Part of a small language model's weights: untied embeddings.
MLP neurons of a small language model. Each row is named by its layer, matrix (down: output weights) and neuron, and shows model dimensions 32-127. Each number is 500 + 50 x the weight over its row's rms, rounded and kept within 0 to 999. Numbers have three digits each. A neuron's up and down rows have the sign that makes its largest values positive.
A block is one neuron, or neurons of one layer that tend to fire together. Before each block is what it responds to, as a language model described it from the Wikipedia text at the highest values.

Word-final suffix pieces. Final subword pieces that complete a word, often a suffix or the second half of a hyphenated compound, such as -ing, -ed, -ive in soul-devouring, solar-powered, sensitive.
L5.down136:485363532566465402496476516470502480505499500468445574546489400524468561450523521496488515428471428436444483547496439492539456556433437436544563395397569540537563352496370454595490550506502507476512566416566629512526515447469549462449519475509492546536509527524529517481525497538498623494
L5.down209:589494533495445497431473566514494501431531503486505516515547452526468611495435538510511459507469402486483466619527527543541478498567544652506534515503478526474556513492455537532526520494577587479435455511550530462485555578442445547519359515516497467433506511541525518552539559599473502511
L5.down210:528476530538415527476516523451504430431476513503453427468554430534503490538551478504514640554471368569511480498478426558517480481490559408514628531521473468515359454449447417495439487486518477572525535442511544539542488544535512586428474458547535532505553491437496597512553590572566566514
L5.down221:511496415521520544486526580473529499475525508460461486545467536459461620522488544461503534462527428456553517638522483456492441477502473650480687558574461521546490580481413568461458543497525555528459494533529526573481442538545568459528510516466527487421510439510508560391555516470519573532
L5.down257:457520564477482580523524431463486373510536523580493559488450523545489508558539530589512493536458459478486539392548446537447444487473429408447532554477488492460513480498528484458473451470539478560581550444438490502562475523489519541441518457577545583511525625540548537471443432323530522459
L5.down353:484513480494615408514449484561580524470397499488480509497459454515614458573525417551482493582392329489516481485445512479555592487443480470538526485473462478487561472521473524453431451532508638515499472507474494537507520607477512470568411473569626590515552612558471528548544529484455589514
L5.down411:540428529537423483475453642485487513562491529447472572478489398551503579527501488448521496533512326468561425566484510531505420445554523446510615554534489580561477441470457604584513483572470534501552450503494502520441436555489567525486528470546557535499529506456544453491499554521523464471
L5.down501:508454556486582538442536442499491533511505455483490494534490441510488563584476475517500546531447385487448573585490501502401433494513439508511610521566538493481442580472470552451459570522500548522527469427508537451548570558471420445463545531544565503407595497569469547514507448554509440531

Repeated proper-name ending. Final piece of a proper name (usually a surname) that already appeared earlier, often opening a sentence, such as Bailey, Dillon, Beltrami.
L4.down76:629578509570460421506407443564550503495498486523466491439445400481481581557384507455453425491522432453495534468472501485501474384532572542585594466474413553417434555487446480516527589437451534526436529433518546440465537564583505501513494441452511436454515456509507501500518587513435532582
L4.down460:540525457531496444500476509568560492491443512482485491514510391564530584517452428457487503455470450428411555520468482492539595509521557414445481566401404557401448585461523517547486472445540437485502441486466515505481542596462514500451433427537541491391493492456591539544558490536466464522

Mid-word fragments and date numbers. Fires on word-piece tokens inside a word, such as disp-ut-ed, comp-ut-ational and Light-n-ing, and on day or year numbers after month names (February 20, January 18).
L3.down92:463477457481460500568591611484496464523435510464488480505483474553413521519513539491581577468479540474549484390460525434447582532516469351541434440463483541507506532552520454542485378538410406528512462499548582519562483549598477450585477482454567551519540563576408511486574391460508429464
L3.down257:429578501549460531490489568521464515490491512574514543462548412435469526606451467434495514491555459538514624459534573515380499478499482549553577539444543593517481536472498537429515583445533506412482522492529489503473543451505507602505449538574504615499567470480468474477478539459537587454
L3.down346:397569493487500502592457542490559546502485463447450467482568453430439489510474530445505573540509543429529496380364458488491507551548463462599422585473508524531531446547527547505602445382596442428533512497457469505480550611515513464492442449517544471518490476515526539439518454530474533510
L3.down387:534522487436497438538465569520507513530495521562444469546584487500483466494455499492402601509492375470489471454601521537479537526511570473419537573450474613387480526512555616489541491509506511473434449515500433445419446564460538514460476618454436496530465522492514512501435502419541524515

Mid-name word fragments. Word-internal pieces of rare or foreign proper names, often right after accented letters (Lá-s-zló, Rå-s-unda, Fer-d-inando), plus digits in sports scores and table numbers (1–0).
L3.down37:468423487363547507405512566450472538590526493475500433480463426529485528446565555464585533560556497457494515400533569497458473426513528438436481481512490466515536602517385495535470413504382519578342525505522447473434486463498495498535550527512584529536528471472546551435474485500515576503
L3.down227:409495479466439491546535520490546553514487448464508520502518422448454439510478530534532518531543605639514520408516471392500547547401517426465517605508482561491534570595414490493542448456466459524486568558536512424500508412537506443535494489484509462520588441413497495549496492488415575533
L3.down276:508529421535434509440500583450539527462530553638465516446546473470505443501537431468586516540452393619545420472569545509470519492444542584433632458504446420478483484464457509545539526453479518432484541435514583516556469437567479516449529505512457503463542504517535515434529470542521629420
L3.down381:605469459361473576417520506491545496503473485534466522496559466520541457527487601432399522478516570490406487544507595513503532520438604573541569568520542515546498462516572560445508483465527437458461558529504470539463411430370420566547518512530500483589546448516527615524545488495492670553

Clause-opening preposition "in". The preposition "in" opening a clause or parenthetical, often after "(" or a period, as in "(in contrast to", "In December", "in terms of"; also sentence-initial "For" and "in-" word starts like "instead".
L5.down45:587527478542538513419469518465482454460563515546465480496595510484496544488537449422486515487475467476466453494469523563572493488516564437460469500483579567441469472483511580524464358426554530544426488591528569571598523446534566511518464475445554503573465514440516599423490452442503576411
L5.down85:446502476492551491490443544410449445524536615495430436537540485539583443503556546442554516471536551485418500517488513554492456554583487621492490519529523489666544450562431396517501474518538406535554487499553532487474415559461468513625473515525599575445399516446485565468497471447544561499
L5.down199:478513557478540541491490422534542493549560444601485480498527516529568499448482572472571383561512490412455534484545360519516487512494541376579464483466485434524518539440459445576466500446673572491510484463493472522513506395482549414426496444470486492515482487509496611431530489505509447514
L5.down231:603542518422561544395491487526539551470583475474593556480455459516448588569435553486519449516547314398487443529469532435482485439607530463549541555471480530365487495530529486518416510489547530480469494506494495522542552536459615488445531437464459566453469460461476491554568495474497521498
L5.down351:544514507438550517357522429547460567456504514549483495464445431557457633443517505434464471524538445538477485440448484559461502479538501401559562477453495494538496546457508551518428514425605581453412515568458546511521529528472480557414566502543464484483537649518498502539557550411429453493
L5.down373:612421483419483535438546499502477525572554453566493464498514502518451531463442407507572504475477529409490527564519520630491508500612465436445513500470585478597505564514535513520472472617482555535530482527478573549580524470467491518524513535530536474491591515417513484532500528394528563582
L5.down376:511644492544399453556465494501471517503542443588487460475445475636469483589467488395460493500489360532506467543529457512485481430523467497553475477549545573505543467446496495460499610443463452466403545552553600513492588419491432406439549460521532535486590505579534519465488521530492459524
L5.down466:520595512428540415498562468482528443524507541494494459466568545582376466523506505461460578437458475446422474514466488537526448471488476477499491531572454462530557582496434488463515545538476575517514446454512534563598521495444488483514464504503520641460456506498454455519551483487478483521

Mid-word subword fragments. Second word pieces inside words split into several tokens, after a short onset piece, as in qu-ar-ters, sh-ar-if, tourn-am-ents.
L4.down307:540490485521501500478517538414380482479514555477483468515561404447496519549465461503437435599441493546474493470473389489535526402494554391540407430522587532534461501454546469538572415568507524538487500462428539520492571577483462559511423616441473475491551465488593504489480503527493474391
L4.down406:480518476405505530506502437614539450445475512493570464409438556555469538458472542547466481372485504549477500511397467491502581477444480562514503591550500453563490520484488423402449649479519517479646533529465461535515516463560556532422543475478559440477463471526452576527560506514534456578

Mid-number separators. Punctuation or suffix right after a number's first digits, mostly decimal points in measurements, e.g. 4.3 sq mi, 88.1 FM, 5:32, 1st.
L5.down7:522500484488432479422515466456483435515408554444461479546486403426585545444549513519500550441470510514463518536515488430490575497555502616578436602364531464551468438451532598465469504493453454485488471500571481415450462460499496580450468612540512429515511565539479488498587593611516494509
L5.down152:511438502496473521418581514451530474483475441491614571532485521470485480422617521484520510447541556423358449426526567530541511550502487439575408480397491489439529570541446464531582506421456485497494518459500549420511559427552545418480501595576453425481478390518492416475493492525464340514
L5.down168:471487511485556491474506455447445436596429515499463470459530466536565545608433423547537470621560412499471492507546550449474479490596420542516505500442519478423477541495478475420508593555461598445465467558556578543484458511495523434437481506615533401420442489514525546528456511503406518572
L5.down200:487548444447473415604520545470493502556348574591511567492455510533467605440506516365520518538481512488533569380524418444526569559487495578535399566575514502492561473540573555474575542458490463416474533483534430525513539518464496420500492492532425547551533558566469430501486512466427526553
L5.down269:523440560502388407501488490472429511487433518466503512487491535493499569509489518420443501553495565421588462470429553413477539508459540431574399613569464549532495574552454557482515605536520569545517545521413477419475589514514503513498482589559447490498477471589500425453495444449469453538
L5.down306:483393514522586516492505492564619469518482454447533489448482535433561424559557506491520442513544515500483497496470511563511394533509452505528557521545567579451527481519492471474478493477500503476479477505502477466526464457574400505458460528418464463537513371589460485523505441489411489514
L5.down322:486591416532616436652505532489487481471433501507512534514485481470467488501523464427490474440521462451537579468499423478473491437511440524551477544616544473517415560573584486512453499485492530499481552491465513537506543535387520530414445646509522562604533432522470525483529512507496464563
L5.down483:506517515485463476564491518540559526560480549555515493501506467588497446519538491413436366524434565616585600490488491456511413595453477573522502451520540524489468426506525524562570651500546479405524416467513464482447452497592486590469467517496388502517465576485520536535433461522604540475

Noun-phrase opening determiners. Possessives and articles that open a noun phrase, often right after a period, quote or "and", such as his (father), 's, an(other), her.
L5.down29:545394536486515431521462444586519536372556567573481548498426480562554671533504511505507470458489466452459490504556621463440544464491581455462515517488477583509515507448528472535408585490544453525505488487467504436487530498583503484468562517463509542490572494558420550560479492553453541465
L5.down54:548470515468553445514530440494504491454519525388450517518523512538527473435427514521420508507526402458527529491399522417529551535543466496520608556433523423520454459469442465469540446534519503549511435522540539515379533524458606484504501456531523521554462519610528506491445473553498545494
L5.down84:494484522480541489522487438592479497526448531480463474535502479607538594515476481508469547520504323453555546596423489507441464501470570442551566587418477497529517511529483458508417537516511456557474535518481600482458505434450565443459509479464437532552496545556501477456539442549440502507
L5.down118:487503422467532478481592350567517469465439439521514490499452451462536548374548509515519479503523544586500470601508423557569459573575467524440560530483545500532436539488513494493564441459392499510528507572479484444478486402486477521439495545487417468443529535512595560459432478589438492535
L5.down133:463488621462527570524513475503401429554598488454472478403540506483447495503443511476458474415520488403522457498522533479417423515518555559530522463450609509545464510477502397413489499522466471518491500510572560555452497479499458500419513397509505479487452540480475503530522431529506596497
L5.down183:498477462598471616474565482523495513464528534508452561520496436543549560507501519552558575491497408453505482501511455501428429448542465453435479480391616480565411470466487522580548542470560453551454477575545513580459484449394452590516541485387531590507485531537522524476452518534515484485
L5.down248:581613459508477584500524536533543510476543530509463472419460553435529471464462559399542447471495459469461447503430493507468389455445575497502432449443433507475466585508537476534513452478629483455494541585447400471512515571441412535494510451467426484500524519508463537512421630406492575438
L5.down384:545478430513558503493514491456509523562529521452437605471420455509443610557493466523449446459426514517571364565492491479453494500532489474505473639560589476527414484613525502533415377479532490518470533485482453480502544533453484523440487547540323565494513457487493523528521520568480477491

Mid-number continuation tokens. Tokens just after a number's first digit or piece, like decimal points, score dashes and further digits (3.03, 3–4, 216), plus mid-name pieces (Ig-n-acio).
L3.down55:517511612513630490508478505494592474599446500421485471534508535494541387493487534581508487451532435436474538545430509455489433491499368399449518558476537552491491571454474453511424416481497534449485547461415503473448384491523473519575570583503507558484540635501482476507443467545497465609
L3.down158:477564478503498585549574425541494507519496498561441589505433487416517510453499510459486479580534616469476525458456503535453524459524481458570539502603413500482573530493499470467484446451418459509512571495496573460593509444577397413382433516562455507538600555462492499510498421475573539530
L3.down211:531539447586586548588457580487451519492521482504639529545449477551476539438580474411527495473471430461438449472456469499484421493470442404457475430455470510526489415537383523558428428500534486481455510521416445511526535544433457526549431568519482487454462551555527498479500522433470521533
L3.down300:539451469509471437522458580371541517476472467568499555500487515506434518481546504392569532518501552486485540476483481429557493445472521472485435511553470511500509499469453547544502482524496468485515471512472500590487514488552515516486570611613488527569542440538535411470536490446563482425

Mid-word subword fragments. Short word-piece tokens inside a word split into pieces, mostly foreign names and place names, such as K-w-ara, Ith-aca, Vick-sburg.
L5.down36:455464455568534509476501527484432535560438448559458523477436397601509524549529434544522457477573404419400506546509493480528429398492543563447612489480464565480467527514494520455513487477431554554540587457470449525398481492525496528504528531410450526469472440600491510486486506554566446483
L5.down87:497474516553584543594450516405502542546458547460475447546443456547487555452603501452505430472505505512534535586534573433396511450521472440502460544421513443491562473554497527489671486486519482488445541518486511562556551566603516557513502613529464488589520456513482600485473513427474479376
L5.down173:557562526451479575495524457525533453498509507580446599470511504548499481443520447517447458573505467539475516466498486566506539457478491485507515526441518546496461532396462587573590484542380483506540465488522518491451556522521477552510456460555416571572494439477449507489509471492460516541
L5.down213:457464479501460482468539511496511549470564472445517599494468485515537586535561505472469518542518500396548556467468498526469439544414430581375473491443494421455493503471565504474491537527464506545634503504419454554456400577492464484567524434505562554572572457489472563471465540431440485511
L5.down240:531604548463541490454553528515529518468488569520532624525546540425601595476528518539505516547527561529432464467505484514502575607510426549517480635508536591550426463432451537540495499421425596553496590469470556564485477463527584504499504519521511480414497563478496532480393393575421488532
L5.down309:462489503448587433467513532408509502574364432531528524547439460510484437490495511481495586515503522466441537411487464450537500503464467490362370521418558464537415505504462488545526497536510554468477487464480518496471490517459453490526444561520555567566446598570476543509593488565506596475
L5.down405:547469579493439480491510575458564485531468481490488485497425421510526568427528536419559594577529513442463521498518462494455579553535558588479467423541508514565521477439466496528543557509465507570455467509493434496415584463544519472533509490456593484558594493549566429446565532407403605393
L5.down432:501522558441492428488483473420574497513571510445504429491430540576579548533551408488509442575494512500549522535422546533480442362563489412459600516479495580544558531548484443431467540477482548547506496482486556561466482419488522537573530528517479523540566522458522580420516459533459488472

Plural and possessive endings. Word-final suffix tokens that close a noun, mostly plural -s/-es/-ers/-ors/-ians or possessive 's, as in teacher-s, brother-s, poet's, direct-ors.
L5.down20:501505515431620457513498427466520556547563519597496598497458531495567462456478552533556530526526457504452440438511518416445524527547524549422513560511513595466509436444490556498528518463450526475549481576435412492534443533405488407483475515451508535478528572508355433469552538509533579527
L5.down26:465444480525497508502543505583392521438553497515456563444463507554651535565400547499458510448589438575418493464505490456516515549485581693549444527563492541499486538555485472514412563571538461557446508525494471463481484498510538606574527517585554554477454493540484508519487515571527615485
L5.down135:545480543542424532613542582573508527504566427578409448451632482451462482559479409498567569409519471434509472550522435476484509549525521537457576528543441514452516493481581485476503530451517611567532504541533472548458427560606466494463411509479518511558511446435472495544425495515502480502
L5.down145:522449539441471509602463449556414505498570571450496484513492434447516487538533457502470520518465495416506424495610537503553473483514526561505561461507492544511475425523523464495545649489521544531554484449550488530504576465574415520494501565527566524499446420472562460568530507382535527524
L5.down222:500510466508476513504525484538495423508472424523474496476479597485520458462471471558463552473577422513482507512400461521500431510478534540509433374489538539512519481491507490516548550502477470513461539634469445399488512466515522455445509509507491547525475384529462397489422466525510628460
L5.down281:578585473489467502370478503555477576482500476489524499497617455498472576454396449500430472562486443482541476601502477429506436538518587479528499419530565507548499542443514533642469485565438435536525514537407478450501526509484553499516510531455506440547476529453533485541544534545472509556
L5.down418:461554626565539489438553509542545496511577556507483479446478478502476450545506566478522486486505444511447523588568514564548467458504582443580523560499524532446483548502549486487440494497487468580521579489583564469514484519451575522468508437385492447544482490516548557500511592508489553572
L5.down426:386550528485486557469429511539486527451497420544481531574559490537545519514484496466450553491467415514499453544438490565518526406494501443580587470578458506417406537453489522514587517508479521485482532511481422444517511446583558503463473541531463546508483492470447533440561551538536642429

Name-completing word pieces. Final word pieces that complete a split person's name, first name or surname, in biographies, lists and tables, e.g. Jim-my, Har-old, Xav-ier; occasionally ends of ordinary words such as Criter-ia.
L5.down59:447424524492403424477493500610521503576531478490580516466565374476511534452462426520513418418510463492587553529503540483512468530616450490495447486475413509517558483476523475469555453521581512598528495485525509567494474515457469540527457525485479481595439387525538484543470430487506516471
L5.down65:580503492493366455488504512430466397513404448442468508594548482494539601474524429556422517451415485490445483468557594508532440505472497544534575539468551508496363551509544454539503496464487533462482421485504457444494463499535487553504504525558528569553528481456474561489425491434505494526
L5.down99:462488558494539543406471422507575497487558537451464454446553527478472449421487435544512453400502405472464493606539461515452473483491493537459514536420493543531480537506513505445448614567459492477529540556490540453594556476457560591371517421422412409439472510446464534459519467497529430400
L5.down137:474611521567425518485527546527490537535471541596450557484477508581540489619530550519482604497462537517536485515489518481481568468508598596564475473462425484519513412416351532484417557506452582423518508504575511420501570521477483530460466509584461564394474509529581518562453380503520566497
L5.down326:504424449464464498502459483460544553532479426525482431496519548477531576435526568459408501494451434523513605587516509546527566497480561493568516556587418488652519378441495482531429562525528551513462487421463507426588524461454450552548480487482522427517382537551536500555536517448447551497
L5.down336:593566446515511481480485506443492488518564555489506553462491458473465535528502497511552556464520414560588461491496503511564469482592520618455591444503464571419542498450501478499501587571479524474462495509504531452539518481467499594535424504516489535536487449529614481532426453435538503572
L5.down340:552529541535508471554512538577442501500525475486598503518606491557529525500573465483407484554541467534532486594543487473544464565563528613505518536513450581469489430500438505569518575537538468482427623422539515479419457510433510504483434476406398386480542523467485444492488549474562514480
L5.down389:537509531502500444478457524421440494410451457516475425447449439455474598590512415537461504404515537493496478504444556510499484534478571499481498517423462474488456497537429535558505457533455542617522462565518483474475586496567550494569500553570462530455534366545433416536523456454502432483

Clause-initial prepositions. Prepositions (of, in, by, after) opening a phrase after a comma, "and" or "but" ("households, of which", "and in addition"), plus word-internal "in" pieces (ninth, feminist).
L4.down115:458525485497556490435494469487612472525492571520511552492509513555474562440486512437513484484551601506475409456456409482523454477569473504497468443526507442511384504373530539527564548499496511494409462455549500556440495499442530546408525409520480535478555464511514475454546519526506573523
L4.down328:534504591503544467459431435471510455479577601519506637513448504535531642530487509528519410439503497472490526424510454445448550414536489487484555531558434524473476437488587465464505462574483446584469352481538450565452523494472581498519557526521520548543501434515437527478480536575467505546

Section heading closers. Closing == or === markers ending Wikipedia section headings, e.g. ==Format==, === Ecology ===; sometimes sentence-final periods or "and" in names.
L3.down14:437429626489503505446549472571489443509547360579424544528575507498544513477526461459529418543440472565459560540498522559480519502463530496482578476499526425427537509564475577455518513487514488596377567505517391530439513431424533498511427460538540459521492484538546479435474479566481554496
L3.down94:508513477646466532522494475476499511550454502508407503541555543492571538501593498508603446466521516542472594556480437457642483552509568525468511537470410523447540517493529403453480481488508468462473567437532494540492467442522414563474410548493343487459523395499534489449579438547552459470
L3.down476:513421540551513529445531494512412463521407409505497498408588450518522496449585540527562524539481419489557554505511500459465463491611623554532586544580521406482517493555488483416551569465483497463455530496490487581546503591580546522535567478535442510473486410427545565515533546525501597489
L3.down491:476553425603496496558550567490499488546395542561494506518466467572460531509477658476527548535446562486464504415455412476575578444506503375438351472519453521561539497516466421444450468482532425488563527460469482515421498571576442520507527544500437472463559567576536508480581525500554493588

Mid-name subword fragments. Inner subword pieces of multi-token proper names, mostly people and places in lists and tables, such as Alvarado, Reykjavík, Gustafsson.
L3.down194:584570571536487501492509477452458492448539425428593536512464529565494478451455450443505517550481542466478601454443468543598516475374521277517355467560515487470521522463459472478436313540395472450502521427509404493504467498530517510495473553471487469475574451548510499441506440447554428483
L3.down299:460554585515454478544531553562587610552513568509499604458592476445538515511410420514548515455444487352511501523545486558534511464488527550493491423472419586530412603470455452545510553504515486473479540457500463416457480471587511480562524532435462501488516486447485482487605507502544542549
L3.down446:453472470527460578544504493428577508513434561560466594458495497539419467472521543338573480429508520546457488419462493442458473586500513470465450498512530566488503447491427541481509420414486562450510473529542439522525490416479448407459569585551483496569560469574490479435612482614495527509
L3.down511:410499516516458442496443500433511611513473530559496545517392516575472561499485571535559556446515507497468512564485388467448450466437578502470503491539385590473431498478510538494391470507481524474573506494481508505542463457510430507470519539566516517551515493545579445428465496466543515445

Mid-word subword fragments. Short interior word-piece fragments inside long, rarely split words, such as consol-id-ation, amalg-am-ated, accl-am-ation, tourn-am-ents, inaug-ur-ation.
L5.down44:606527470587532510364528542517435472571440569639535425555488536484552332572521493427437430495470476505496526548437507579510546469462411502515548453499415545561533487458539520555461472463545526517557504548487500498455507525565459547439504520481449490509472622506500574496472452511545510468
L5.down105:496554471576577411601578536502487487486506474512498522484540523498471467442442460496493593496543533519499531464536581439449513405369463563555510534548482536516448626501469516526601558446532448471411455648507549510480555536507551560538610529438522508441455503505372521499522451495437484450
L5.down174:414566529503567454434511546606469491458446538550534528430417464464429360448469514522558505440498658487447453508473471490445391405459495492495551528479517463574472586558500467503558470404488538528357513432469515437544471453497520526457541453533476503522569610470505453474590440488499431455
L5.down329:496570441476444496501466599537441602561493458527486511459573548505527351492416486449533522532526485471520516504501519530415469495478431474542599537542501445410563569493563527583593566577451468561490511562494494434614481464404472604424512465507485561472542549466481473424563484454510477514
L5.down367:528519534519492473504436493472524474483545444399557537549520438524562382574484457452400434527560491547497538470495444415470481460584496475480452513405549593532488470598546503432533545468465484422456515486492592504510523554472478552521481463449496457461503491477488513481461541581436589553
L5.down368:477526582507537608490478501447534484512465464521497420441522380517552464503561460450518469447505462518519474470463481484572486504444566442503457592490467542510479437557522521568545446453426500517479593473527456489516565455501411486562562471399489657372486474489472587428531513494398434487
L5.down375:527457469532372468493522614515515481533531528521527448468560581518537509446471524550506502529551611527404577606479514571525488570424516543491544481593551478483441546575409431621508409462552419436455502486496481489444469442520506508476520494501572491436553575511487588441570499521499436547
L5.down498:512412431483446561453550551483514460477466520492464514452510460505476462517437475489558481490506454540511576574532564516518484461428504413489479566545442508481436574489536441565545404470482552503511506573495441497532478474459467592478492381475507497612467488537551508479582558468595533526

Japanese name syllables. Word pieces inside Japanese names, mostly in MMA record tables and credits (Y-am-ada, Tak-ah-ashi, Tok-y-u); weaker on other foreign names.
L4.down52:425395484497397469456551491538463540497426481451471503474578516485567477513464612559465537500558474478548549540460594581489498464453483552441441503443523476443572443553605506504431479434524495618488572487441541471506491543606506483486461545498540508414510553436364488469556482527487600542
L4.down145:496472511582522515498486438523491568399531494424441430446502470572486522495483556606473447506522503531518557545459464484501553436588493463576554491531575436481593487451524438580510389448448554514513482440408571493385417464533477425457542475501548501462540427550513545523557441486516546625

Article "an" and quantifiers. The indefinite article an/An opening a noun phrase, including An starting Another or Any, plus one, part, each (an attempt, one of).
L4.down96:472507505588507475435504493553421576489425510452494485463495482434510554651489540452484362492535400432505405522511519449488552580501488489504520480514569463537551501390467528456545440544410508486516468538571459522501486535587552450448556522468554457472469503514482518491456496516541501415
L4.down435:440439587587446494555490502503412506514458515494509417436536480459510498577448425552376458547467423411485503465483419501527474478522587558441420484420428508506529508550515532530473425540517556531497528575501530468575581505498533557495476525496475535494416632543500506535479526544514515547

Adjective-forming suffix tokens. Final word-piece suffixes that complete an adjective split across tokens, such as -al, -ic, -ical, -ive, -ian, -er, as in form-al, clin-ical, asymmet-ric.
L4.down200:443496616484519440502529540513407428416492522484521372516571462539441594498503475488557555536511478416482551595441471544511395443557585466566469451494535448400512545461608496563519459518490513575506519512586500530468440487545440472504528507548503471492529607450455564482527509584468559579
L4.down423:413440434564520476498553566533480505566551521548483485521466527513470583582526458436559577481489485560461388452408509599563460590539459565510551538576466436578507546470578475507506572531551562538498469494564520443457501537468478492443473463438459514404487494478445531548512429607500538522

Plural noun endings. Word-final suffix pieces that complete a plural noun, often a person or agent noun split mid-word, such as listen-ers, profession-als, strateg-ists, deal-ers.
L3.down13:527490511528464535505607455599485475390472549468432562559574438579471533484439473565509495587480408503405428564481553526512533463526593543555587448486516533441502468524498558467583463508440486442466510484569423483495431553501470467467576525525537572574476462545470438509487489587512609486
L3.down61:525538489499448572506511488535509387500589465527474505473493442491510561456452453529452473488567392454481486631494575585479482484559551550468604395458364523511458542466607565547436516554471505550525520537559494473529516495501504467483439458482472531434539515505485404511471450486465523522
L3.down231:423492454509499439535468504509443495422561523545493519478471555438461455488469519520453502578540453588451524536386542539582535485560549554509497485480447542537474557554455411493562536476511470462533528494443472599508416495513508407433488413487419539527480492443581488543505471435506501433
L3.down449:531469492561534461529594515483545548507492499552472500522452351556525473592476482502465465522445495459461477716496559433453483471495521701542544511487454494544509446497510492450459698497470512527509529481525497473474444476537458455460497429485522541446496459471461515429495537453584546525

Closing quote and bracket. Closing quotation marks, closing parentheses and list semicolons that end a short quoted name, term or aside, as in "Shine", "Corvette", (Bilston); sometimes a word's last piece.
L5.down128:516486494477492535491601561466419612451572502503469475507447507430528452552523391445530441459503573481432590506572476498479546541451519402450460474495489568427544494540400556455533535464522573432552497507571578506576375502511494468520479553490453506533511603468512477526460529476530481587
L5.down156:478515446480521522505489447500605437490505469540501513546518531479460576440512486484464499525395537510475519370457385466474490531526518467502528474474531515553521436549538484452501485478439527536566567410526505552466500538489519495400417451439549493432477395503521470445538533560470552521
L5.down172:499465476523570561505417509477433491508504439520451546435474569484466480528451492489557462540448632469498511443554575448477463611505475577514483453492451518479430459529423568563504595514498513427518517447503540504519361621464427415549472379469447460512481524503518524529491411452529426545
L5.down185:510532576528479519422555452616552496476474483443476469558525517503505483527587454476487548418500363489461488543468430514476507545558472577491505449457500539419447498429565435503570559529544537495500439587479551524504478530491545422588537525498503483522500454422516522421487485511483483431
L5.down267:482532481478582427530406475442411474475518503367553469496508536475523438584511556472445487531514400517456492534475425503514510451437517495483599515571520518514508604559433385485553532507536488506558481383439492449494567556508514453479528488480502453465580588556507496430481522500522552490
L5.down295:456445476454500496555419477460477435524581535506527472528475535492476586602578586548506510525545483489498474456528478551532429485560476429511488558594472536432511560494632403498536458573434453636540506425532491471523544510538465487469524457498496451517488474396569450481445468485553428483
L5.down332:527542486468442474535520431519560446450470528532508577566421588605504541511532504509556556465553374458542486410480549493525585509474448452441526490564554503463459627547527460526544473513525500494499574430459475553514547516427534523511571479488503564445590436522524518477383566545459556481
L5.down503:456500531388487433531524488590394491511455426403597447515471557487525487534527526598478579550465478500483487397549466561483603465498522589498537574445517510506499491532482549560509541545484458438483553521426507512525554454487484424583504462552437449457452443501497470471503555472411512459

Word-final derivational suffixes. Suffix pieces that complete a longer word split into tokens, such as -ent, -al, -ic, -ly, -ional: immin-ent, constitut-ional, demograph-ic.
L3.down25:481518506448507500542464519540510572461480515481469531474443495515474492535576482580456558514495379558517483552511429455450497529557557607677663547464482591493435518493472456510448721551490508478466515461542501456508511530543473501570518509505526574474564520490493471520504546478513489488
L3.down150:492538488523468491508544577469465568514475522403493483479459491496472486524452531581522496578542456530538619508481442561511504545468508556525478555449459569581502481469426524504566568553565549415557445509541561516495446501471465517562485468518495440516505533506519497547403363478496491504
L3.down278:407464495501588481496526503537546412489393571541486562406515523508513450532487533633654495498442436431455553584549484505577377511479462540489544448436488511447562467484539516456439521501515485486551502458572478425448471581501507505481450486575540540518532522526492471532507514519547381544
L3.down343:457385546542541459507575546519482539533487499496450491545496459574498496541516604596527534431427507561457564557541538524523469489461434508459547505465449447559508489596405550497551594538529514469446414427584499507477440556456466479477468411426484461532513512530576532510525509484560482566

Sentence openers and name pieces. Fires on the first word of a new sentence such as In, It or There, often after a period, and on the second letter-piece of a name that starts a line (K-n, M-r, L-er).
L3.down79:533499450515520478459522456512463582559414568582550444532572436674519497490504562426442465542498506417422523486530433525469496500479445372563516382523489467450484497460463444418486512528497505411539491452512451507484492478493510487524545482506470500498519592485465512519437481555564432424
L3.down100:590544633454424468511392527459523564570558525509507462454477549434469382495517425519398484453458519425452615615532483485561408477500479427485488553457560462494558456579516494549503538498464518513519574446420516426469451456503530399548519490466469517467469574539484544451502493458482525508
L3.down125:470475548512548405527441544472546408472617487559545516512563535535571541512545490502612545427462517528558537588551446531537401594407500495512448505497650430444489495489471441473474517469495479571527486497533517554577548417414522480579522508456508486479503531544575558524411511439481548401
L3.down407:583503442515438469540456550408495526413525524540494428520563496459429560467569443515517545500506545519549508665479433517506602545480653546538539495511503417458473566556434503503542520448517511542495469504460486555466539524521538469480517457505463492481475484530487484462537573465536548434

Plural-ending word pieces. Final word pieces carrying a plural -s ending on split nouns, such as w|ars, co-st|ars, tick|ets, situ|ations, symb|ols, with occasional other mid-word fragments.
L4.down207:466543543517471516464467532487555538483458518496443540496497479455526561516477371520558534445528488566528485586472611515481505495475470576549602497506474462557460490418547524466529675535510413548476460501504541450534503408481510484386524495559481548549517475499505494430433457534448573503
L4.down371:530543503558520487550410543491458532541434511491473490517454480537599597529468463512501615502466464494472529552447517522408535489513507604516583437551472455471539479423467550392561556473476462444476503567459578365538485478531541480450476467460516472450504512525455485492522532490527663454